From a checkpoint of a small transformer trained on Wikipedia.
Size: width 384, MLP 1024 SwiGLU, vocabulary 8192.
MLP neurons of a small language model. Each row is named by its layer, matrix (gate and up: input weights; down: output weights) and neuron, and shows model dimensions 112-367. Each number is 128 + 24 x the weight over its row's rms, rounded and kept within 0 to 255. Numbers have three digits each. A neuron's up and down rows have the sign that makes its largest values positive.
After each neuron's rows, "fires before" lists the tokens most often just after its 100 highest values on Wikipedia text that the model never trained on; "fires after" lists the tokens most often just before its 100 highest values on Wikipedia text that the model never trained on.

L8.gate945:142095126161194124118146113153138139142140091099092106079116096119057137138119097133147136128162114138123153069113101134094117187141135127131175117159133127123147138105127157169157140119137118104163124128120108104113122139129119170130076118127131129119131108133131104108131105111125136160156122141130138093144146153117183163091117138080123097119111132127159168152129140136168110114156145145108141131113124161176160096077142120161109179133115123099112112129133160126137131136136162117110143134153127112110141088147142105133144115153061094113151156090133157147157164130126149159097128131143113142118140151161119130139123105103173146149102186116117117091136131125139117105127127113107142131158127201138099112109136129149169109102115134124132128145156191107132107146108122
L8.up945:169154099133133117138139124122110134157160078121116193170158110114129119107154161133105118116114141149102145148104103110141112183103143158164126150129087112137140088081133070116129090128140150172124167172098126138138103097148145137204141083106135104141104167111119097092132086086106166137131157139175134125172144089086116141122124140153136129173134124122084162159103143125085138125141157132054162127130087146186129146138085137138117121126103135104143142167133140102104138120110127107139121104118133119140113124123116133108109085099144159154134116146137114113101137125122109097101153107127121185162093127110143163138182118104161150136120161142143137137092145167115109103149106123115164140146081129136122082106160118136115106118179117111121117104142142163118131135092122
L8.down945:128102115121101134135143114112156154122120129138107123136132132117141137106107105131125116079107139123129145097136099154108083156122109087131148174091135153120159139119127096135149169081143110130157149156116174120121080118119123140171116195117160149131113113139090094082066110136172144143137135141114104130142150135159131101129139099081170077092098163113144143154130158125137104124103171099149174193174126131101148138129145138164168127158122162073117085172126166120149114128143156134088153100156092152108142090111148106104124129141143106093113125156136117135190121127136153144144134133117144088127162134148100103104115124115168090121096155154118151099185124085109107125115111088096136115168154132137093129120132127190149125116105143131115147147131109141098138116123104
fires before: "|", "-", "\n", "law", " |"
fires after: "-", "in"

L3.gate292:115098130118179132123161116151104108104146108139130153073123120131096108099138152106118135129120121136075146135136085113143163142153134152147157073123147135154098093102124123104113103118159170118111161127090150140141099144105077139180112124132131102057148121130130115123134126094127123136113127165128127132170162143079126115101089087132116142124105130118129167103150125129110108108171126105160119171106134090138143147116093153107130108136138156117195131188150141090077132132153094087135113151119127164181083161128127121176121122117149108148125130110143119137117115132172128136158162136155146145114137126122147112162139138165102121125064152095176094117138129124077120159075118081128126113122145144122131086149111133124122131136142162165097162126108179149142119123128118
L3.up292:117112125132086153116121105105124100101106117125104107123139116136149110126105159112127133116130134142142118161118133101119108138149149135145106104125119135113154102143106179085140142180131149177098172091121096168130102160130148131112141162132087145116153131095136153101132129181128112153124136166127122165161130128095159107097147174135111155155067132131196156117126101145072137081101111124092055122133103147130081103129111160160112121131150103129137133140167122136117135138138132120118113121128131129112119132188121081101155108119102130153079114110148111127110126104138156125081149094157112112125119111089155127102086126084092137118161125134138140156141081083130149117140162116089151148177124122105122113137124160142130139135125144151139126088158139121172161123150117
L3.down292:139156102125142100143163073110158041122084118106129132164120107133135139121107114110106148123113147180159123164071117115162161151143144167142122172145104133122142126116139120100121158151140113116096181107086106147152100150135152127124124099134119070136105132147095119092141105138168129145172127152133201121125116117144148133137053132134148111141147112143116087125136091128128112113118138130138127149094133167103130123148124127100120153104098175138153122156098169156131156156108160140096102106117115129150136124116144113111173130124140113122093149096143151122123142084178100127131121157139133108113103155097118125147140110158128141130104141101145122102116123134131137133160138072140126094161133127083120138107110151194167150141121102143147149086173157106179109155191135
fires before: " |", "-", " votes"
fires after: "|", " |", " int"

L5.gate175:152117165152112157121101146093155134098110108149125146091146149156137099095127109112122120137107116178118144136102089134134112123145098126140120076157106105095140132127120156146130112154131116135128145150089129128125115133121107147163157096124177116137143158117172084101118144100111127135143144150098148131165154128159103117110070129175148112125132099136113138080115150151079067109126144143119117168128114135143090162115134139157138142175151152133112131110190172090092141114152129126146095177087118132155149135099171113148110122123102127091133083115133102101108133174137124097137090138148148081113151132138115085106088108156101110114148143104161158059130118127124120105133158088122120109119143169139116116094165087145116139158151122107123117069135122155075145163121091
L5.up175:152122117128132114104147089148127128106091131122181148073151124151178150132112112125136094153199138134148092138111115127144150130120104099143092103140120155147122136135090160089095186120130122163142175145105109197170066079148113170154143126143159109130117150121138126146124080137127092135140140111162093117110120156124105107107100111124116096153161127159119103123129085119127110120108119125137149105137145136101135124167137135133132155112133132093125124116111127115116117114116120126102170116108102163100106157108134139123139121113118126111082112089142075129142106152174112135135114168153133075140128183092134118105094094152097101145094125073131119112156132097130152104143120091089084129111128138172119114131139115127133160096124131163119126136122085135108129090131116
L5.down175:162136189145135103112123104153126081092122155140171050131091140127167156103138139126166112151126116108128131111144129165141115166128130088123111109129130167144205140159160171128111167117084094140116144131108174116133137084113133136100131113142134137122136109151109153134115113146156129116106157110118108123146112130116132070144142163112135119123148154156127130149163096120089143142166142134140100112164117120125127116109137099142146179102119124095158124145176109109157107094149156163103194110132128111117075095136148102117195083112116104130107128125125160149148098130151136106148114104096125117139145108109150132126104128094142132140101120132151127161147129148150112171169172100120092157147143100148180098073146098138153121143121146105121157126140113120109138122094161
fires before: " |", " (", ";", " 0", ")"
fires after: " |", "|", ")", ";", " (", " 0"

L8.gate319:128178099125116137139155152129155111165133085128090084079107123124139113135140123171106133143144119159135130141098122142156122095099134113147154167103130136124125128139094147114149124129147128113149138161166137135150077129150101104106064132155111109118175150104122101139120099186130185123093131115113115057109146133130138142108129132159134164192125084115168102131167113140115107131118103129125150150084174118103133133117143104116124123092118130125143157096142151095147118126155133137092075179124135168116133165113103169144112171125110106142164149092098171125143138141177127136150118091108131116157165161105135086094170108121174127184124123121155146114120121143162136140117077118156139117108122122162119117126105146135125096113105104130116108125116149090116168120106124
L8.up319:121116114121121169094172146138174101174094100124162125138128123151163120108112116134097138135122123123164116139135117169149137142129130113114132149114133123111113129118158138097106139138119165113136091145176142137120065084145054131127110135063141135129121121128143081119097115157101129161141126149129099190082133099156130141100135143123121105112157055082154160138118128133095098150152146156106136102114109139146085136163086133127092113138082138124166095154100145137116122145162155113104125123114132133140105121088137141115170145127138108174156110127102099123101123101098145132148159151120123124139146151146153154134114129114119129129158132127133069144162098154180086156142142133121115169126140111162132085147088091123095091124099134132137128098124155151118100122100104
L8.down319:129120147117113118121130097099065103145098154108116143129159110121114151138129132125131104105103126160116161076157130103118127152108105096145096120113186117094150061112140127101161150127131148141122184076158147143124160166133139133138065139179131117131118152117128136117114146114149136153142185167144127107156132117125127135117173112108128146147146104113075157161141143122085118107094124133126167147114108109147132125121117131121109106100137077120120159118135137178118154107134125143127113106129116081171110163131163144113111116135118114139126118145140096111115107125133118137106131118108093111131107128141144106153110152136159131163188155172145127156121158071110140132126116141170126099095143125131138100139132167111122141146131091132126132107111147177154120133118111
fires before: "-"
fires after: "|", "-"

L8.gate602:094091134107135144112091181179156107121102179156122144100126116150126100119140145142110140116102119122108160162176114128123140109172070082132092148122118142178144131105115112075089105123177163164109155119163129136120156121114083087123200108122122110098103160135149113101135125109153120132105131137106130131117132121087147108184103103178142083148169146132147109125140122130112145138154111101106147146109112149126134123149115131096121117154171138134164168124095160135123136135135146113155121134116155168127100163068123112135072092154084157115116110136121087140156135104148135090127153132097173139109150157103141121107141138121195141130155093113083107122142147113087107124129165134182141111127122126135107095111087085149121134075114111108087121122132092144107142103110095
L8.up602:121109116138096140124098130117110137094139109133124130120149119104135103181158134119135161140103127120165132112113128118122091097103115097100144157163123099162144149110166115102161157149138123107157092114141134129128148140106135113122132142143115130116162150149137149174105195150145103145125136138121104149147113126129147155141109144137139093096135151121125123180149145127138168134120125103065176136145123152183111126093096127116088145153080172098183139106179136158107134135148132081115115135123152181118117150119107147129095141144171156077125157124129154149107142166150172156155131135138138110129132122089132085119162128121189123138166155102143136111093163070139135171151144098112124124139090119106142122122140134136142147100163132096142110123126189135109079157109139
L8.down602:124072150150157134118102121150104095124129114119130088128123127113073154134147114111104119135177113118095119118121137120129155178135109110162189148120104108135118127078097118157130167167113097143110116146137099099186118134110126104120133137144141154101123150153131150141101144095134144112112145152143173152139108128148103095130120094103091121091164133137093165136185162138115187090125182159101086127167152106116071139151131146130134141103143137069149164122134134117126124114195092106118127155118096136088157141124142121070118151127148143089142105117147129112142126112098118097141096103122100135158122117141121118123179127121093112138162135147086131138081146122123134149144181101123165125141134157161141146134084157131135079098138132135120138119118174120160117133116149
fires before: "-", " \"", "."
fires after: "|", "-", " (", ")", "=", " inter"

L5.gate968:108120155167143127116123177112167109139134120146074106185136117130128137153108126107130136131132126102137119119134108123134133129137137154119145132119111151148091127140118168146120135165148087144123176129107141104129134174132124112132134108102071094108147098124102146147118189132101152124156111110111147115141157164137121134144132105154151137147118108084108140127140166133153145131100151099120103143108157148099145178102140170111136149092097103130147161114131156110112106132116145129121129141127101161105163178055108168098119064143114150132112147135142154118173099111127093125153108135135076171126137140101116096113152125112151164139124104146152163156124141151126153115098129099148144103148138132132100093147063119163159106089108131106074104129154073080146109105125121
L5.up968:124163149129120124195111141091115131160131106128112154085130110176094166106123117190153176111104129114127136145104078145128104111139159102147138143118142109155140114147138101115147137127153180127121130095131133112152163107136135098161097147137141155107119162191139155109169100120101132142139168129112134154121138124115161114117125120095136140146153117148144127154163142129121156102142101126164118137127126148133133124113135134130181139121093131138132099176127139118137112141161136106121140142118169122147083140106100136153135142110088125112148117162151098131138109070109131145180135131121158148127121141109111127161117150071166096140174113120130083143126181125149138106106116103135146078102064137140089135109142157133116117116158107085123124143150109098099157117108125
L5.down968:118145142109135136114107093135143148100118116126144149098191107124130130146107087160121128141135124108156104117098143138120104169144135101121114104120133131104083144138129106168096130169111142138150131106129146111139084111082130108133121123139138111102135109121129132145150123129141116112115127111053128161123140089112133114108139178141137110121156149143145091155141129119145116131142167097085097074240169136147144134108148109106165110126106157133103154195102141160139110162168142102067105096132115138105131122124089137122098079090115100118136097136138190132167159122131112074154140117098126146118156119121136113098133157104103138135144143161139166101124105092099190069145115123159115165086120105105136091120167141106126105125070154122099130114131104113162145160144131
fires before: ")", "\n", " –", "–", " ("
fires after: " (", "18", "19", ",", " 16", " 17"

L8.gate910:113125104101100146127139149085117110164107109162146126129133113136108157097106105131133153121158121148073154170127104172119085129145146167121121175115119084130094139148133135142162128134156120113105181136155122159143109166127129140144112109169140125077139128112146111140126113129139134170112131163112145112132115128143127120152083093140118119116148114113143121122150151122092131149177142138064126139127146114145165139144127112136122080105120155060154132188139160089089151136148089140129157110147159147136126150102124111176123105104165130138148157091113119150122202146105142130146103088143165128119152092140158118149107135111188125123119179117178128134108090130113125168143148139122141143123100179142107145102116146157133112117139121149160112155125127157128156162165103
L8.up910:152134110108136118116180152145138134135129139110110100144091110146111122110144133121082132139111117149122117132142082117106142105163161153134131141136116125131094107104133118105098084162147127120081074157134142155119128103099095123161128177102137124076161156122130136066081113127064096148104081089136147124149151118129135115122153152177105123127131148124131155103107148130145139117140159125111180129110105113150104117103094112140111108115136133144111152120113149130104121151109132160154150132133128122168106133132113155106139149116100154146102119116095152071130127141155217140133103117126125143123121144100161115171138095143141124090159133160122104100106172100130129100157116086116145131163147124120148106160097135132156118135102169171185107131151157113143137157122110
L8.down910:139096116108156109160167151108130097108143124129093120129098155095134160112100142123149125113147131119149166107136106110153158124156157096139132149109109122094154162142109146071097096134162165131121142146154097163155093138122139142156145190148154131117124109079116171116115137130161149146131114120126132110158121143166185158131152123173123129158148130090147117125097093100109119101098165118138122062151132135113132150123134108125122091139116155135183093129153200204151140130105124154136121149167139111146104092097185142091123117128135158144124148176128148137129130156149110150139100127120124137099120136108102118108132146140164136117147138114107122127114116079109109119131137120138149174098171111111125098125134137140094101170159148129099168127101147094152110156147128
fires before: "-"
fires after: "-", "|"

L8.gate359:130139118113142097158121159097125133134159105125117120112147118125106087112151112154103160169112065121136161122113127121136086155119077127097141110109114101122141092143111140140109124185198149128144114146115127150093126142094077173110065130064143102123144125116143122142155093140163117136129117114065097101106143156143127125107103103106100153086160131112129124099109116091147159130138156110143084135130126126118152143106134132103126151129124121099159120131154174081103116132084132134166157116141111102133062144124152108124140093102165113135148140145128139130101115114126152110156087139154114144141115156106130128124165137130106101131099152142107089102124118144117118061108159112119101138106123102112162100074122122176142135113104137130092086114119106134133144124090120
L8.up359:106086142144123136152127170155195131119136140119113104103127117106123133136125142146140137120142129141092125161111089126137159129128121086102118117129138138176117113075132146143153118178150139152136144116117119134127133119103162127155137100128108162156099142138154109130065156106093111201092155138104092119135186136137109147147131125124132113142154122113155124126177139140130161134122103102118111146111117156106175117155103136132125108176103067114157133144130125121089175133094150168097131096123178111115096165083107115149118134141135172094144172143143163054151105114111156112157101136145169111121103080082127161094145147125167127090150114106088106131165104097134118166095124095147128135112107101120143109136133136120114135141114149100101087112172134147097159149115098
L8.down359:141105127112161150139176090130151096149151194157135146129108102119165110165136148096119138134181155114111062114136046107129145129183131116130142118151122143119156103132135116126119091103053130114134151135170110160132130118171098110088144093153150132132108136133142127084114092135112087107105154138105114040124140121127133113124134149123132133145105163125107140138120112138128153177127140097139097104195119129139140141149154132124138162174161088102113105129103027152142120089098110166154098168138166081130122139129105132120111114123160151149103152133110092137107144090119143124143110080158133076143165125131109186135129139132134129096110106151134090120140105125139101107104125119085167122082110128098139125120144116133085094099125113099109098132150126149124134112140124
fires before: "–", "″", ":", " →", "."
fires after: "-", "′", "\n", "|"

L8.gate228:160056099108121173108121141129139111116165137121118100096106143138092130114140128128145160142130113112115134102122133129148146119130164118153159150128137135189141119134115132129154113160202084086110124105125118139131179082113116162065128130139104109149114123136160131102162140129098091129112120131166129108151147096096099118090125100046120153143090125099132161131088094148130111120127120129088129118146141118129112153117138102168155177082122111093128121126142177146134126107101113160125109109134092107099127160132153149146120166130155116120123172123163099100112164135122106157147116101150108104096144155113166126136164118109134126129092161132107139056180042082140121136116133138103119116142091140127144104133143124141116123105144096098126139119131143119086138147079147
L8.up228:148087134156161147134131125122130086144180155090139093071103159155133121163142084126142174146161115107131106111121119109108132120143135158155154113107130095160118089087100120104116123152125081121105137129157130136122132113160123163122103094124141107164164133140160134087126098091138129118126127130128120129132085147099131122112109127149085145126123159140138110122118102096141116111143146128113110110142195158115137169126149117167142151093163116122112136132116116130147115120097124127134132133106136108181112142149151113159153132107165121163165111118112134085084134144144064117156169080115140121136131179151111140141151120102150172162078139115177140094129096106118111145107153112164139117120136126111107114153155143124143103102113168133081137119104124127101155104147140
L8.down228:136099121120124120133141120116117105137144144108140106124149126107124147088136131170138128146106101100133115162127138091143150133172129118130065116115138127111121128096128150098110130148118099129131121157155144131120148109135115145140133095146157135155121129073101115123158122132141128169111101123110115121162112143069137157144105132075080163102129126131119147120133126090129141153128136112127107008237175131117153137156168119111138144175135144131122122140128062168161124103113146109109121151098124109138128152095143124106133161139207148171148106106095133134059130150143072121125135139119124136130148099144099117159157164139133142168137138152126155088106146134137120156130112147120151121147121117100077101126174130121148135110191146153102130101142115136095123100144152
fires before: "\n", "-", "  "
fires after: "-", "  "

L2.gate486:114085105124144162110151111166125183120110143156124103103101143134092089161136076128124100184158113151129118112133179159142123135172219109144083097083146109125129112112134113171167140121176133102132156081116125133113147124093155188136123102146106137104112133102134153085100117158151115137102173127156119103108119107146066136134136103124141098128181124168095178128131126133124170102153141113111104113136144097130129122123143110134138131122150130115153096148123145098181101107107109115132150129118099128114105192086131139147116140124148151140126143121144118124121125154125144161166098150114150104107154175125091097097139100109153112173101150141110145104142091109127135106125129129117115126121133109128142158134123121117180080121115103168067147131140120127104141103106136
L2.up486:138142152141112121095134146132109130134192094102139045089131091154103117159155130151158109123137161098128127121110143114071109092125119113152125178060113082162154070075140133112156124109121113134119123112146131126089103131117167134111135097148165133106164129125133156105107122077156168138108076066143153119117104169135107096126066131132109138141135153137150115134152130119115102091117148129114134118159111142089120155110121136131105147069146128113122161148125125104147183123107136132112130133132157119163130157141157171165105117133178139130172160130157150107091122144157156124113143120116188093166121151147121136133120125149091134135151141108116165136155088135105129142162157112162087129095135119125119144137105113132140102110122140100131116113074098183128159149125174
L2.down486:133094162112120121134151137146106125133124169126134117120113120132112124146105097104118156077129141107167095113129116137130097111137086159137120115127124151096127112108105104075148085144127126136106134145095151119086130132113118137151109089112158124156117116129131115099109132145130147143159110114115133108147101122098107135121104102117135179118116140128117105138121144132108113129121126130126126000255154120115128160155118118140122153138155141107149137164123127145121147109089117150118155120118138129125119150108140133101126121114147115145122133121144106148089138116100126148151160115089152121153170106167115075146125131132135140146097126150146156155109139120131117149096089123133125154085135138121122122127106118120138111147118174115112150123135076125113153131187134
fires before: "-", "\n"
fires after: "-"

L8.gate494:124107144125139146153123133151142116158116117140105117123152092182171132156087126141140153119122139155104169123127137124128116150126168155180094173121139108174143153141114182169114119087141123140127152139132168096133105125137164134134146120107084151144181112092141136152072100133139157136101150141129137135131109127084129125140116115163110159141123115125154125100136119119121163120114123134125061126142132147129115118135170203118137136080091175134192113079182144131139108109117098126145113113137129114164151147152144142182125142116086171137184123093156110115086118137148122132151152162108130120142155145145112098175128140150151103119155094124104146127150146123135110105109148125143129104151164121131174128076137132173156117168102099139078139124129095126115150083145088
L8.up494:110079175147126146147154109158125129095124163146152142080130147117092134124132126129138098101121141103093110123119139137122146118113154097183139115127132103129107153102157129148071119124130149151141129102188123121110138107137111117119126162140168104170131128168118136131121138131147100107144092133147107130103130125107117113149163115087187168167146113087135135114105131125102131085146149120143126121150127128131120101107108104123144134088148090110118127131151148133135173129140161180087120122124112119112119118141154128172105143158119110121125158124156096122111183176118132110128106141102110123113147137092124048119153149156105141108103104144125133113156127134134103141132160097167119131171138127139101115156150101086148131136098134162082119141169138080151139135130125
L8.down494:151136118080131181153127129144135135142116099159137105131116115143141111125098110165141140119075114172137139173159087131137101076139156159119117140106159125150154140127168134185161129141123145175090126104143159130149142106145106118112133099111114119097191123130156123145135114122100124141055117130110131128147106135112101132148101121115109125173097097146105074106101141141102134120120133115123082079188127123186147101115123149138140140126069171145135121156115165152118156105153091113144158109099137188176107148119132125138136120117137188155152168136144145109107135123131147131152116157139141177152105148144129115115086164166166106115117107103104104110123101167125117128125117166143105122130193143132143110112110123161148154130119100129116190127127107086142117117151118
fires before: "\n", " 0", " 1", " —", " 4"
fires after: " 0", "  ", " —", " 1", " 2", " 5"

L9.gate354:110127138178128120140132080120105165132114170129146099110162185112155142134147131107149119104101138095106148090158135168127129117106142137166169114124133113158124168176155147166128118117142107173113125097138125139098132114126186122119083132130139146085136109167128136071095129128108106097132096094100112117132121114087111115120165173112133171162130155104116141112109068103119188170130116119147114110151103152151155141141144144122145146110097136117140110132156156142173151138124098169114158099097116117098157098171143126142103120158114149129150129136166126134073151133106095128150143146102108116112097141145126116148179108147108099109128109133065162148154136128138127156128164145124149131159092119106128155142134099142148124138136134148083176152109112112175141080125105
L9.up354:063091112144130169068101145141131148116121125173132089125138096154138172154158139153120096102159095125104158111162101116133139099128159139158152175087162106145092139162128159125085146126170125101125177120143165148099138137125140151116105133147119104187115109131133121123076149142125103125152087138125107156113159159088099100136119145088165144113134134144142152118126090153125133069163133134114117130112150125130092113133153131123096096122136136090161127151183175130095126131132146163131134122105149097148115171115107135160123151136115079141114130130100101112113169124189110142173120140128149106089145147116164078149145109158132115135095127149105136101157093125170147109093149134146125138141130107138151130190126117155115107115124065146110138115183144092149160138093099
L9.down354:133099119130125127151072103129106136165122120138120083105148126112138139090102118115127135153096148142129074105148152192131118121140122119170127132127135150118165130142096116153134143128125106098115108127090144094136142119124151134113108135099111147066158108127127163093132109119149121121158125080127159157159128154090093126130127125129133137151119144121110139111142140108158142118145148112167141080154130110184131144139160169135150161141113140112092134148102067127153126150161116118129165129099134172108147117180165137092124136157106155138134155118183207120078068125126137147177115167148129176122129111129146133144122157131141099109122113139128130132134144161133134139125176134133086120128144108134128140113162115161137168113124112159053143136074116130182134088133146
fires before: "\n", " .", " 0"
fires after: " 0", "0", " 1", "8", "2", " Goals"

L9.gate122:153151114116123153113135138097175150146139154160099156120097136116152091095091124188117143112104094140156111141121070131112133123145126130121128072089127129162148141165134141171121134101164126075134169114111154140171149119110111161156130119149125141127127176125177105117139140108140115138109120104101140148125119152165121188161073133139129126136111134130150154154132112145142152114146084126082146149111121140133123130075096185121093134125127125123139131141068170108099171137127121092127144150129168112154123145115149096160156150134095120167136137125097121108151103132156102066127079154107148114110134127139171160135086144132143117160129148158102162160149127114136122158143134084140132110139087154124142158153091070159093109131099065122144070149080110139134118124126178
L9.up122:172118092107144157136149124139138140119171158122125168135079135127128145110094134149156129143172136144116112095152111153120119116119171124161116093077098096184159092145165137130104095120102081122127105142109098163106104102128134142112127146135126167088132123144141122154094135111143140102125128062154106133163175112115058138107077131125122141160147138160108134108100136133081175132144107160155146124130112163078137131123128144119121135126196114168113123112110155109156139143120156113133100136124151120166106112131149144135149122099118124119121095123130136132097142142149148081113084150129137092122139137169129128099096160117104099121136107116144153118178120147118123138106125072153103130153140131121108126180117135160124126152113118141159104152119125124093111150110176
L9.down122:148108143174131129103098077154157163147143135116146129166126105168098126145134106107125115155145155117159050151111127097116112162091141137126107153143129118158099106078176146129109117133105131081168123110096111115095136134219145155159128135121103121142112112116176132123112130105132114084137109129126124101151132101126084116150115143134102109151091126129111111089132118128128145130121080118090136058163140158078133099132126094138129144131110120117116116112122078087166127153134104171130099116154122164145122148120135122069152159120151146114110089093150098154144133183125091160083105094156103110104106139120128148165149119112170137162092081120143149187175128119117117134131096130126117126136130121097129115168152128131140116121133134158127146132121137080121142155138104
fires before: "=", "\n", "\n\n"
fires after: "=", " ="

L9.gate273:095095129119162156113152147101133136114083151129099141139106137114117154114137158115091118131109100117140162156085114105161140114154130129128153160141119148132154143152129140175105138156163113138123137132129132167147096137133120127144134144108129089118150131091143141132116144125128121120143210105111164116099174138108135181161157125093110098105117100088136140150113112118127101144122159135101159169091124122156098138134103139092111113139099089102118153147144157130096107079152111192143130116147142110136153148122114147171146108118072142124114137117087097135151148143111166115112148156118132128127166137111139110135144131186133115152130148130094096101126117102120131096143117091108127095157116197167106101120104133176105124133119114173116120141154128126096107103149073
L9.up273:100082115122178162107130152139090146117088127107140113111123088152105106105105128118128136125082113136121131154105135123103139125129138086162126150118099108116158092123116152159125156139137122144132138112103116120135131134157107119108153148098138145113172146119193104135085098109161090146129162135074134130081147160080119157164124148135085145141165131131120073145162153112134091128151110153108124124098095121115095065121104132083097092127087121097094126121145133138140100143135112135058129103156116119132128124110133153094136116154194115140128174128123149133102160112157133128083156148118119130145137095114157153143139112097120116166140147175115116083176121104133141108128138095145100143106140145120128118115120137139132115170088115158107122125145122126128119120134118
L9.down273:065145148119106107091118117120138162110151151089147106119116090113117098150131119175120149145115112122157149132106118165107115123165142094099106162141116094156153096119135114154175156148084128130132136102096143132128123109144147147137134120105137147084176128180164072141094122113094128152139120136056145143114151152093115116117176166144146107122150105136154099101157144118127131070149122127137138147138158164110117094151126193085150081081105130097124107137091143129143084106136152118101106107097118109121113130123146149118103146126183122149109148178108137076135131154155140135118172191113091130144131125140125159105132141083129114138136091168124114133129149125140112124101127084114139134178130102088087114121152119169141112137107150125126109097137123167107112135132151
fires before: " |", "-", " Actress", ";", "N"
fires after: " |", "\n", ";", "|", ":"

L3.gate252:120167158106148137116144100130114142125113096148135118119106135144131122121137174140113095116123155126080127123153101083145100136129095136184158095127120088121167164116108171130154098098139139179151144146149120131143121109138120106118123136156129090130120127062117094145153158099188153116080124163074142122138118127131132147089119132122155093121139084108136161107146127118106137157192095113118094162082129134114139119123134123148086134121129115112175150136125137126109190106127134125129137127113091099185087162138131125173154141124099140125136166119129138133125103129155113145125150145141139139094138177115113103139127119153116116120128119123101086140165115084121090117140118090163139117111132142135126106178070132164162089161168103137154102161111133155076145118112142
L3.up252:126144122150120128115137126139116146100119144125146117100137115136164149111102104121166092152118160101138134137158132128175105153092143086126138155153120118096146141156115163119149134134181137139084157168144138149174120078156160082134156104146117161131145098106115118066123099127117079122122107118116119092109129178103125122129087142153140124118130093110103134100125133109082173118177122171104130118159122132086121124121141142105128138111111123129115112132112168119135154169115130159061114107100126130116115126094142071146125108107128116124130101116129178139103144134151116109165133178155131102144136098136136095170169120168151145135151125127137131101133084111108122118166126115105088181106152157151117122179172102160121138121108116127098146129131129114108147107114121
L3.down252:089138119116140141145136130112125137094135124084162113146123098126148162102135169135158130121116105121114089126124125110152142193099129107144113150110153140121180113150114115123159140148124158117106157136119108135104129136083105123114118103167120145114139089140133112139108175136131120087141108156143121132122107157184131157106110193166117132105163136111094163129128100165111146112156115127122126096176128171133140101161144125128153137085132174109145141138113149175108112137085124117142105112099120083160135154105137152052118119101153077153138149129135162136168144129181135108139138138153175098125175121132133178103137102133118115128122132083142116120122105103154104114134150090094106141099126143168120089137169104185130148159118143123131103142125151178070110163062106
fires before: " |", ".", ":", " 978", "-"
fires after: " |", "|", ".", " ISBN", " Area"

L9.gate123:141122139067161143126166140136160114170114111117086092141092114113144168116135170164108127117136136152123179141138100150173147084133146119150124136131157133143147131144117152117132133128185152152091159148167163150122108148108076105137114145134105108085106149131171146092076130130144128162090125130156129079128157138134142159116145130132149095136116136104125116122092109128122088133140137115084147157053108106113107184095094118141085129130172081140142182133167149084117110119090110122150124147111120177152132132126142146163135129121119130122103127139097126103138116113120162101140110125102129139105182123145134115118149126175168108168111120140070148134158107126050129110122115110129122118115134088124132155160102127170107125131143100133108082123130185124131113104102095
L9.up123:130137136087138105131157110126098087137089106085105158129127130138132103124162141152161112042111135138103121105130122129133134101127127103147123125129126094108099103133154090071161119158146112160095134131151120123142108119113124109129127116138132122096087149110128099081089160143143123156161143197090145088119131144121167126137118097096127105172128097156106119192139132141109079092145140130099134111126090115143120148110101146125089116142151117132159145142093149117099092138161128131133107139150148102163138110086096115124125134132102141117129156156140139134101174106142156110130131128113155158120145087115135138143158093121170105191148102121124151130140162112081097140136143127167136168086130147116089153185129126136147140164131122090094115097143155116122121078158122
L9.down123:108122126130090102145125134129134110131144148144121134112130156127099129121090135121108174087096130143136122133131144135100157071118110119113120132132107147160124166104197115071141130147089164121139155166148099168147118131142173134098145124134120152151102168122104090156170153150138117131171128173125100139138102119114138127164087131090077151159148072141104128148146105130155145124131133150148126102118079085140159104161128094105135124133141117140175166146139066155137120116167075149110100147155187119124122082132172102095103140113132123154162154139164167121137151125136136121122157142117142166141125143128178104112153157159114142140128134126167136135098190152087119132120150147166106127105068144118115098126153095129085132132104106167139171120078125140156116129177204
fires before: "-"
fires after: "|", "-"